config.toml
learning_rate = 0.0129
final_lr_fraction = 0.02
doc_mask = true
MLP neurons of a small language model. Each row is named by its layer, matrix (gate and up: input weights; down: output weights) and neuron, and shows model dimensions 245-340. Each number is 500 + 25 x the weight over its row's rms, rounded and kept within 0 to 999. Numbers have three digits each. A neuron's up and down rows have the sign that makes its largest values positive.
A block is one neuron, or neurons of one layer that tend to fire together. After each block is what it responds to, as a language model described it from the Wikipedia text at the highest values.

L8.gate371:517504464500477548501491546459508505509491506524526492487484506473506493497470528473520475495510481476495521485517525446506525490512479476511446499523496525517499574490496468522463525506509458491484476507476510473441481508471478492489517514505462541544504495480502481496489491490485501525
L8.up371:437511525480488531513527534502514519487482499481511479479489554468462493484523500497525457480461533530490530482549544492525503556498507478507493506468523525503463560449517474554471527482480485556443467510481489504485513515508515499485507522496436504525525480448521511469502506483468526511
L8.down371:493534482495482536508545493475531487509527533523496525478490515454458456492494532527507526494474489496504512534496488439491538489529486521499549509522504488494505489492500495498445493478536519554530497497483490488495503515457482527526541502494471511523505492533533488488521504492492507512
Responds to: Tokens inside music-production and performance wording, such as personnel lists and recording sections: back(ing) vocals, lead vocals, string overdubs, debut.

L7.gate233:477499507476484541517472574475497454471527524463519471526514488447493444516517532480461513499506575461526464505502453480490488474519518495475509511481500544478499529511480433524471484483475473492467466515502450443488498501473489505483552472472510498488507478499513446526492490499536513470
L7.up233:490489458501469485509488504454500506470530515520498477525488459454512471494499512464498503512480530468524506508516489507497506494528536461481486531525545538509495537513465500469524496515509505521487453514530480468492510511473489512488530522464489540495526517508509477522500501484505463481
L7.down233:522476511507524530496498489509501517472517456491489477503491485479497517521412564485453516470496495478506466502510488480514501460487531485520495508533486505461478505500496499491489478513486505522515500541478541486483513484484487519516553459521548517473519472514520476530524510460486512487
L7.gate261:494494494502509519511520532502503519501520527496532518508438495480494482448500531488444482510536494480512532495500544545491503476464460451486527512509542491443485521556503508498517500458516493535504480501538452511510532491514477472492470503430504451497474517502491500496440480497501471494
L7.up261:480497513539498520527478514486477534524513520524478496551441490495509490527508496514490540493522516500505536492505500498476483501523519482507494507529531461463495524521520478514484475527509495526484458465424496490480483500469498513518474518459492495487510565561486494522501513517533490539
L7.down261:468455527499487472519511476560498518508479556489501446541452467493510505485509505459519515498536535506466517519517535534475482493503507506490532531487498500467531534472489494502483484515504511517489499476533440538443498445503533513502500465448546508506544540496510497530471488517540519519
L7.gate399:514481485496510493511504503473517485533492486506454496501513454536490513506471522527523551532477480492540519513498523481494464475540482490451480522529503526499508531473509476516536496526541507486515470481478435510525495505528506485476526481470502501460503522486489459532505492468474505465
L7.up399:481518480543491485531517516545497515485488475537511492494501515469493484467442481490502482504531510503520513519501481522538492501534486493521515501440518482494501528536525496493502463485496483501512465507462499535501514520498523462500481536479513519502508495491533500483502477519519451498
L7.down399:500517546500464530523506455556446503543486521481495523500478516509506487529497502478471500527499521477484481480475476503494437490472540497519478480485509473498506519525543471527548517512471481538501474500493495504521525470514531504493510513464514508498492469485496492529493567524508476536
L7.gate438:546451482551472491515518547506523496486481491427434459467496501495487456508474552499526508484478531503480492515525466453524476465476497481485507489521520482486484522487497479489525479483525477476521501510510539494491513506469492475514557479484503529479503512486493496488461523530499502534
L7.up438:490484496485507525498518485478524565465510507503511478480522514500494482439507502503498532517520506472469491522541493463530516499524506469525475496514528541535450523516513472518458519469467487509477515488510543497524491561452530484471544517520487529481527489460527489451466508522467495498
L7.down438:531466513523475523495507511499499485526531505511522502509520522504509507555507497502496526490507533521503476556482457478467509484496477502510509540521513527476521481521498483460513496484490523525526526484521477488498468455456461527500520496491502487521474508488491461474484485502513478486
Responds to: Articles and function words that begin a descriptive phrase about a named entity, such as "a" after "Phoenix Studios," or "is a 2003".

L7.gate171:517539525518492495508492470479507530471479479504501433541503490506471486526512513508494494489548454525512492500504541447501498501478489524500528524504494486501492516524503486504503532521479507523508482482494503545526505483504465520507537552503554505501504521472490515478459496468479498505
L7.up171:526494560510482499525481529440501520533482537506478503481497510499489468501506504488500522491533526544456490500469527517473479514539440532503498531481517497515493507457498512456514486457455500492497505562460489535473495540503521554472479483500522482472499498492481529527458508478451469485
L7.down171:518483462499521526495479463540509484488503505512495488502489535515484497509470499520476505489522494483455525509512547519522548499510449553462469505471493504501524499526462516512540509528447504515516469527520490517437452507468531477510494503520519485477538499529501508480483531492515537467
L7.gate175:483503517549490494502501504492461501535490520487535491482510447477493483517502535531505469468533520485498470513485481512505482531467495501511532544529536506509540478516473480496471482484496522487507527530514535493518502511492530496455516499476519476468500513490479482453493496490495536459
L7.up175:500476555518512474516526498518501517550505494470482443539455500540528549470522518529547493470494509493488501534530487484544489507529521483497486483506487501504536506495502514494503476490516486498516521493507481483487533491452560441489524542470492482455498511505536473491515514508488502486
L7.down175:496543496491520500542493461505476517547506465528505466503508499481469517525451536488478497489509515496495537491502471496496524519501511486503480495485523527527515550519509504515504504513446499465504497517486452530473506464542488453545529470486522458520514457476496456475511512526508513491
L7.gate351:503520479509539465473515499512464460476530496449461465485439492458509490471523468506476484524484528547511503486486485487485500485475509481475486465502478497478491454476488478494479491483509525489496555498522490517511518522480481515533534444509466516517497500500499530521496478467498473514
L7.up351:493517518510506550485493444463454480455544529483471458531481451507483458505468496503518495552510506519530458480430520501484496482482531487461483521509481527473481505507476473534510522473493491512449507473462515476536538534467482491516484510490533483489517488553490460516490476513494517518
L7.down351:506521515517536485499476486533471434526470507535450510515477475498468482461563488514491521513459504488501501489467523504501489465465463495494525474495489506517482489468508502529449474530483504475499487501505504522471466516532490509506480493511469493512472486502469502542475477488480544512
L7.gate500:478520522495493523513492503492481499484484468481502475511511514491466475506550508545544482491498521516498519511489511481520484499507475510482545469477482512503492496488463536509469533486477450530485531529501470478470514488507516532455510506504437531478481460513492469501492517477524559497
L7.up500:548507523491517539502485508522499501532488528526528496535494525476547512519547539511469495519502543496489519483446553517499509495505488562493483502485512500530539527469512541484531532512451534476480525443498500490538523470520505515501542483461516505489536527521495558464451512481489481481
L7.down500:490478479476547505519501478548467444520485503475496515503512495507512507509505506453499506486495542548526487493495481516485457493472516512523503446461502524502475538519484559501531523510485495477523511535501497511486520523487544475521528481538512544500463494480467500495526506484492507488
Responds to: The article "a"/"an" after copulas or "as" in biographical text (was a, is a, as a), plus possessive apostrophes before s.

L12.gate317:530464499557509527460504507527525516447510489473508458503497520468503506509483520511515479519475514500506481512457470507521474470483478466504484497485483527474539499495507541492511502523455517497478466468524544482515546493506477492477483448507463528492490490520460506525502530523462527456
L12.up317:553536505533496490483509478500503482499508472495544506501520484496497557497503569556551468507497577548521497497499498514506478504479521477527510494499476511514476504483482498497500481505500478485514553477507481551467493504465505487520495508496518516499514512509479481515497554519495534491
L12.down317:462538512471533512550518481468491496524493504486521480465483532521534480505496505522534486484546551534549492521468461452495488501468495536506488523484516487460579512503511535538540517499482511523524472478463498496486511496483460493512535517544514451525469513468463493526529560525503488514
L12.gate455:488517524479520528501488550478509496493488478449472464524513503480521491519503514530482462505518540477518428505508476499500478493519514525491530484503502492513518477489535560515515505522492498472548498510494501519510467519442532445483509477492472523507520502504479460504502542493471464514
L12.up455:506461536482502450523495504553501520487530506486475454490495532461444497459478501526502468454496543539486497479484493511494459551503492467448502519486456503479466509541489526477481492461464489515492483496497491518492519494484513486518502456518518484501531490495513483518514519511497485464
L12.down455:505520508496483526502483490541467515537495500532498494499551530491451454493532513510491509476474475492512490483504543515439499489488469497498479497521478468499485460519476461457497523488503526467475540523532547498515503505493495437508496500476483546437493491428520497503484501477529565512
L12.gate582:476517502509448496532503484457500443510471493486478469493544496486480517481511483582550478483502458509470512491479525495530528558508502536493529496478461547555492477494548489492475526454512526501495474457469483497485489490487517498513514486465505480530546479480476466541489492536481510460
L12.up582:488463514526527463488526518522488495510485505509472481524501467487522517540513479513496496520518482488481499540468477542473510507494520495503502470543458526494557515480464485512497503467467574519489491503513454529464497528521516512500491510494501515475523518461467527509491509527439508492
L12.down582:464457507497503494510515471458517478483482500551536492467524478503492516517484467526531499514483481463498481443483533487457502462509473465473506485497479541491493524458496481498483482512488509466512461508495501472463520497479473486547493601559504494498485468504529477469511524480558498488
L12.gate712:487458462473494503456501497485533479492528477507469489506490558475483515492535506503560472501528466494520500478480499510495495527486504510493525491544559464446500496516514515447463518489501485495497544511498504499450507476501511528462514537499472501488517478488440519470450488505507492507
L12.up712:491517517502472513509525504508506528514492472533528472467489463501511537479483499522468450563514462492491491486533452549494471498467489501488509507510484516482492494461538502471481510480463498480548483440498524497480505482500524495484538453476480523499473465473506517472511528513509464506
L12.down712:475472488467478490496512435463496500481501459496493535480499463483485507494480506516526516465496469559507537509503480526473483522494511492508511470489500471478504501509508526489521496502494491512479537495502501512470484524486510514528516529499466495509428478480533501456491513481523513480
Responds to: First token of a noun phrase naming a person's role or identity after is/was/became/as, mostly the word a: "is a member", "was a founder", "was chaplain".

L12.gate53:501452481467489490533490497536509507519522476558503504513443541510517509499517539508509525486514460496482472506534502485425510471504507516504498485502510495512466480534521523460491506496466480489483462491501553487484482481494523498485506482492466474501515463526501502485506491526455490505
L12.up53:496505473478505459477498545471465510504530503500535533524504506541507508460466535532504507522516492523504505512483499486519518460550502499516502498536505486476507476440499494519485495492516517502506502482498468508485518490480489519520519495528478518488506509516531570491560472531453455482
L12.down53:492514476466439517564491503507487496481499525486477481532500513463524474501495473519480504527524537510461516469509492516478505486479510565491477508473464515483488535485476460499490467549485491512503473466483516509487536492523453517493499461471519482541507489501514508514504514511473474485
L12.gate136:522501534434508496485517527500534458490488496509492467477512517486495488462516476490526475502524498470493491477539513506481500544525497501523507504480503466468501517484481511534501535476521517498512492512516498556518483493523527550513533475479498504499436487518474494486505538516470520490
L12.up136:469507475463506489497548519503510526452496497510550514548485538506491465453534490516498502486514506507520492489506514551504560513532499484502476483488507528475510458454496539509557481471523490486497483499544460468479459534495426512496464446523477524478501469455484514483505496498476500510
L12.down136:542483521540518503454539489468494521547465509483476526528506492474515505523535521495495493517430520470509503514473507478522501497539520539505508502482493501531505458482528518533545494502536523507484503474460510491509507491487482449545483490497476519474490501468502473485487470525482507461
L12.gate766:505492443509501517499527499514509452498510472539490516526479473474510519505499477547490512499539473456462527525537523501536497478483488531487452504509469510495493504529512533478476529509496560553532529482523515524499513495493491531448476499502534508476494473520503498535488516483535479511
L12.up766:508556508527517537532496534519531497482515522520509521509536504506518503508551516518512499504499475471467495485481482514533494455561493434473472508506417524551497480448479494497495525525508528474542466484499530490500523504498481521498482512505496485488499518495534548501505487486506489494
L12.down766:465521482484484496523475451531495514516556527526532458556512495497547493501465512521563468473512506481507511503505484536519543505466496502514513493508507481539493499556540501469482512475540504499492440507460514530519466536511477521489525508543483501478523510505501542532527497543485520500
L12.gate770:505478506512492462497483506481475486522539522482561495495530523490457491519487507548477505497512513515536497539517472534479443471443503476459525474464489456509429483498476484484469528487517491491470450488497525517480497487501513497483515487498540492512501477466527516498506510535493481474
L12.up770:488493483462459517466502519539520494497516489516544495536524518490497471509501549561468509497535526538526493534532491468512509525484503523506473464520469550480519525489480531533472560451517509523476522524578534549565482509469526508509461462478482497465445550533441504514554454523461508486
L12.down770:502522485520514506452515508483514524530553521504513500521531507469479506477532485506527480451526523532467511482487460474526488486514472515470482469459451497512505473507467472486511474485527527453486539511513534452524534518520498518494476551514433517513520509520512529474472515452497487526
Responds to: Forms of "be" (mainly was, also were, be, being) after a person or team subject in biographies, introducing passive events like was traded, was appointed, was named.

L12.gate80:463519491464475538508534492514434479489495495497493475506501433503514519495522472515523497492472519488553483510489564549501513549484525467528499498462458469502497486469528511502479538519518515471495499535462497565485471526458468513494495536544496547530461478520482527526477500440502518483
L12.up80:470515494546592468496509497465502480521531520548482586524501491529510527519481491511484534463483469480478430508499477479500467475482497512471470512485499502509512464559512485486539534505480504503572525459486483516490508476518457593503456484481493515482474525511530506451528504494500489500
L12.down80:525517522541496495526503463481529486500565481489495480507519483500509500519463512509475517496527520492491515477502485504515485474499483487508516501487508490472509496494499486515496472490476493490505479515511478501487491508494540527514467512474506501474521510536479531483498500526470480505
L12.gate237:463543495470482495536531466490499492497469508548472518522492512416520509505433501488520522510504507516489446516515540487472519490529512498500514494531464510512454476512532468500537495462469514520527505536457529467463493503519459512538486509481509482545488522510520490502480498514499514493
L12.up237:518518503473536481516502520509515479527492500516553477498478482534515472509468486487488429505483504531500511493489505494514500504489533471537487503463505516465467502483530477506545509487539503492484487477470475512507490476530477531486471540528452553483494453462470471460481515475489494499
L12.down237:534493470501454505499526426481445482458515476466472482499468459542520462500474510515477498488471496480536496525455508503494508520481485523529499526538529531440532495529488532497536491509498516474547521454549545506523530489499484505497513516529530528490494496480471536491492520475504483486
L12.gate343:499553478488529508503527532522517462487539462496504504490508495478492536495536493498474536504451478504451494510516505480519532520499504530500513528478513544484490541560503488508495519495507503512502495495491516460538515508491473522491506524495516512525473503530461534522498456519524533513
L12.up343:521470496501543497501518513534522488466530510470569444533493494530515495516486518479466486505533524506519540517519506415480512454496520432507493557478524493469507467490444495525561509507495508471514507482502488501567498520485438483506504489462490511450545481478488482546506511486474486510
L12.down343:534524538488463511473505510550488504447518430487551493467528476474496544501513503500509515487489484520461484538558478531493531482534491490498499507521487510531520497509524482471559499485512509503485543465537509502476486488527533499490505516534550537487438515457481471516556570533516505520
L12.gate536:513521494474505518496502518431519492477554484532486474509526490500480539486488522546508515486489499497500517547464466504502536502495487546485501496493496461497479449521516501525494475516518512528543479524506534545504471466495500495466466450509486536505477468524461492536467516499488488528
L12.up536:551481505485485441496494499535487537482545503488492498496498531494480472501491500517482536513485518503519476558493485498509490525495511475520492500545456461460484534513480503491511494481473491476480485489520489511516513494485487546493519474498500532506503505454482470526501494494520462489
L12.down536:505472495518569490470521452491488533517493515541477486462502505486542479543522522508513488526496501536534511533537508511513522514500524523539505546502510504527515497510503501490495490516501491554492506484491501501508505511455504488522505513467511521496515527521532501484496520502460456515
Responds to: Opening quotation marks, parentheses or line breaks right before a song, episode or place name begins, e.g. and "Lighters", Episode: "Chapter.

L8.gate748:515499511501497487491478528525526493504543497481512490492508475492506497512529478541497529524545486553537466516498555479449543501579537506466483479510462502540539541498502491528540540527545517510470483478510492519518506483455490513448545527491433515512470497512493478509526496550506527532
L8.up748:535480514508472462509513506538492525491481496512495523473523513477508487468520518527545522515510486487472466506515505501463495521519491488518501532489446535471523506480478498513459499513493517508442475508516495511509467502463484499507508567457456483491503454467450496475459513493483496500
L8.down748:495512504555499497511498483473492487513493512509499506450480549501510472528556483540508497507527484492499461517477511461466514472511532487474431515470496460503521450437502508547469431492553555527496511539487501512450513507506494499530482487512483527483530518510488489533535473497500542489
Responds to: Tokens just before a job title in biographies, such as served as, managing, visiting, postdoctoral; weaker on mid-word fragments of names and numbers.

L8.gate78:506529526481511513520513507477452528503512492503476524494513497481514506551505486490503496504502471461519457522487455509485471525490502452504488465479446512542512485492520538470533518529464477531506516453517524496481521494470494472488461464527480439478463470511494517468500513538507485502
L8.up78:490518472510486511483535531541498523467502511497488491475457503506474483473501516482511525491498500462512479544533498507478476514488471480474496464503515489529433469470545523531543510494511443543486497513467501504533536489506482501511513443460520496485459499523474460505527475486504469488
L8.down78:481527526511534523520528528486505494543518517505499516525495491461511474534495472505534503525522498473485512510509459531477487470454461510528480500532505459551489512525506481491490540468502510508454500499551493487481463501533470519503527501517492475486518498523526477520511496476456449550
Responds to: Auxiliary or linking verbs (was, is, became, being) right after a named person or he/she, often passive ("was captured", "is released"); also first word-pieces of names in sports rosters (Go|bert, Kl|uivert).

L7.gate135:484508489506497505526502530462478507483485469545508492537491510544538481517501520481513501509470494498482483506511538453521489441498478467489485457497466456512502516487498516518504469489509490501476507491494505534496519511507525485497487502460537477481496531521537527526526498471507501456
L7.up135:521469488526461475486496499503533516471488539492448466513493503458539525500519499470488538494509473501523495509495515482465498505485513494508485483525485511479478560511517558490523487490514515492502472539508464505504532509484496499479522511534493502514478511514506511484486519466492513505
L7.down135:527527470492486539492479502517476528496496526448496492485473484528519482472466506484504540510476493507490524469524489468496500500497496491472527489482472493488528509549510528509493509504521511458458520490476501518481502506538483491511465469499504485544507499482517475517484497474517523519
L7.gate345:520489502530457537495505520511517516468509479468512544545430532516480461466469509471458490523515517466499502538527526476531488508539504448482517460536479525481526431481486511470473455499510483509514500510525437531470522470522455504476502496499519489440486513524499474524469509511497495511
L7.up345:514476557508557474487496537466488493490505523488495486475536474472537511531507521464515498502508509516484483513507520531452524484493491505476546456473484477510490502497550500458531474502498516486485512477499516504494507536438540515494471512562517519461506508527524488464540489484493489469
L7.down345:556522518506515488485506551496487477500484493504476522539528526500467539502492518483507477472508466507514475510472529571487498490536474495531500514478527515513523473515526478496501536519512517468478473508553510504455497533453509464487488540481536481433499493498494491513519490504477523482
L7.gate459:511485472460486524516515526504507489518523499452443511477499528489499544499513472495480456455581462504469499546499545499465520462484546527470442546469517490485516522505522493505510550472530509495570504479489472501511490561493522523451494463523500513516497556486483468522458502530523551478
L7.up459:465503475482498455510439495453515431488502502450493521512489504511500494516503503480543533490510512494519488509518540484480527524494512539455528497485510522529528471480546531492505504525526518473477498513490533551474506505492513485497444501485504519491495505512512487484480517518534489524
L7.down459:494482484479514493531484481535476501502502506472533503509486480485499491524507478512486540471520519467521486502531526506510462497552534533476503480498487486516488470469481465450494539495530574500496464474534470505484484525497526499497471493471544532468497512494506493527458497514476525497
L7.gate710:498543461458461492507471503493508530501513522487475509455500468502490509468505497511541459516527449527499463462527490484535509472514541491533528529520441526482471522498495469490545477504492494513505492496485513457516567470509466514482518485485482475485491494520500510523495501463498540484
L7.up710:504492528504528512521488439508499501494514487449502500488457494511480518487507491498530494451538504528496464485479559521488547510507462525535545509503508505505476498525523490512521506484479512478497482498469498538497503510522478505494511497486510503479483483518495485468487521450462486497
L7.down710:484460508522484495527475511528455461524538528506503491527478493490460532508477491456498500491487498464488523509480453506490459498481469457523507508569490485495520508512522473467491560475508523539483499514509466482486518565465490492484530523493484502513508442476515490497529524506503475469
Responds to: Auxiliary and linking verbs right after a subject noun phrase, mostly are, were, is, has, was, as in "Most of these were".

L12.gate23:485494481501445549487541498489509499501527494525498497457525488498452498450492492444502535505509524463509502495489509459483515508502543499533531501510542468492457499482490544498476478500442498540508526493482491482482501469504473539477488486477511504515482520478507467546490492542536500500
L12.up23:489520506501494460510545510454516519523521497520520530519504498514503525462508476489463536484523506447486525525503492543481516537509531493499530501490518509489533455514515550536528499499504479463495523535476493511523519448487497514498548507485509473509460447488493520530523491520502473463
L12.down23:513517465514531485474506478507522525501493465524496505477504462492537447503568505522462495480511479518483475508488482495498500489493474474491514524513535502519573500449456495525523447505506469451551540459500492530505506478509483456513519497520501529479516512500447510488544516512482507504
L12.gate111:469484516485470534511478509511530486529503554497499511483486495530560471482473530478487506515491519505502488473543512463515513478547455496507508536495544469468481520472524485521526498555480497530468509525489534497503516462565533504483515489464487508515456495497499514498469510494490497500
L12.up111:506501482545471530523502516477552531512495500487453481525460513469519537495526522465430490489469481475512468424510518483505496538516475514520493510471463498472519524499522531493503508490513511518494496483478518515494509496495536552515493521472513509481478543495473520505486532443470497530
L12.down111:450544491477523485471527479511478509474462494486490456547480473476478499494470499514470517513492511523539489478507496473465510511487491485539511519510447494489554521526517491502517541493527520486484509567449505477486510520490506502546525493477512487554504519473543519491501493495533508532
L12.gate363:501483510517476515516531523471488477543491515483501512543459497492517524490513512522502485490488474510505528492491482536494523497510482483502472507487549506500477498534507451486530487499486523468483450487490517490513518505448463484526499478520476493502530489566496486459498525476483466513
L12.up363:491494525540489518445486497475511544558442511460496497533482471484448489527481529463502513512519452511520524494513478514536534513495533487519521502508516507506527519477489516489491510491497490548508467487492503530457547460486499474489537480482479511478483486482497493493471537490519520465
L12.down363:498500536518493452500489511514488536521530514449514507500508466483484474509516467526507479550508504466524495514522486497533514498540482451487513501472493548498479493513505492541500490457442547509497540432475485524512532505507484508494499483453479502528486468503478540485497455477509475518
L12.gate504:465530512499524487474517510507498467457491498504511479488478492492497483482451504531497488503482527468512532489493468479465525513498548488480523477495517533512521533528508530489521527552529548509481440489487490529461522546493485513514513501492493493472526504491495518524473466530492535520
L12.up504:505530499509473491479473464514499473491541513471525518457488507527483538499500543510501513489487458461495511489498477484513501544533517505519532497524480541516498496521507458467524463460559524509478464490500473531546497477519465440502500492517493509518514519495518521490511517514505497508
L12.down504:519466494536539497519524515503520519492518488496497523423474477516503517494455494480524487524512531508506485521448472508521479456467466492527494498498523564528480452499443477500474547548491493546497512471564482506507557509476467501498491504502493484492493533526477517493517471499539498486
Responds to: Words in release and product listings for music, films, games and sports, such as Deluxe edition, Radio Edit, Blu-ray, Virtual Console, NCAA.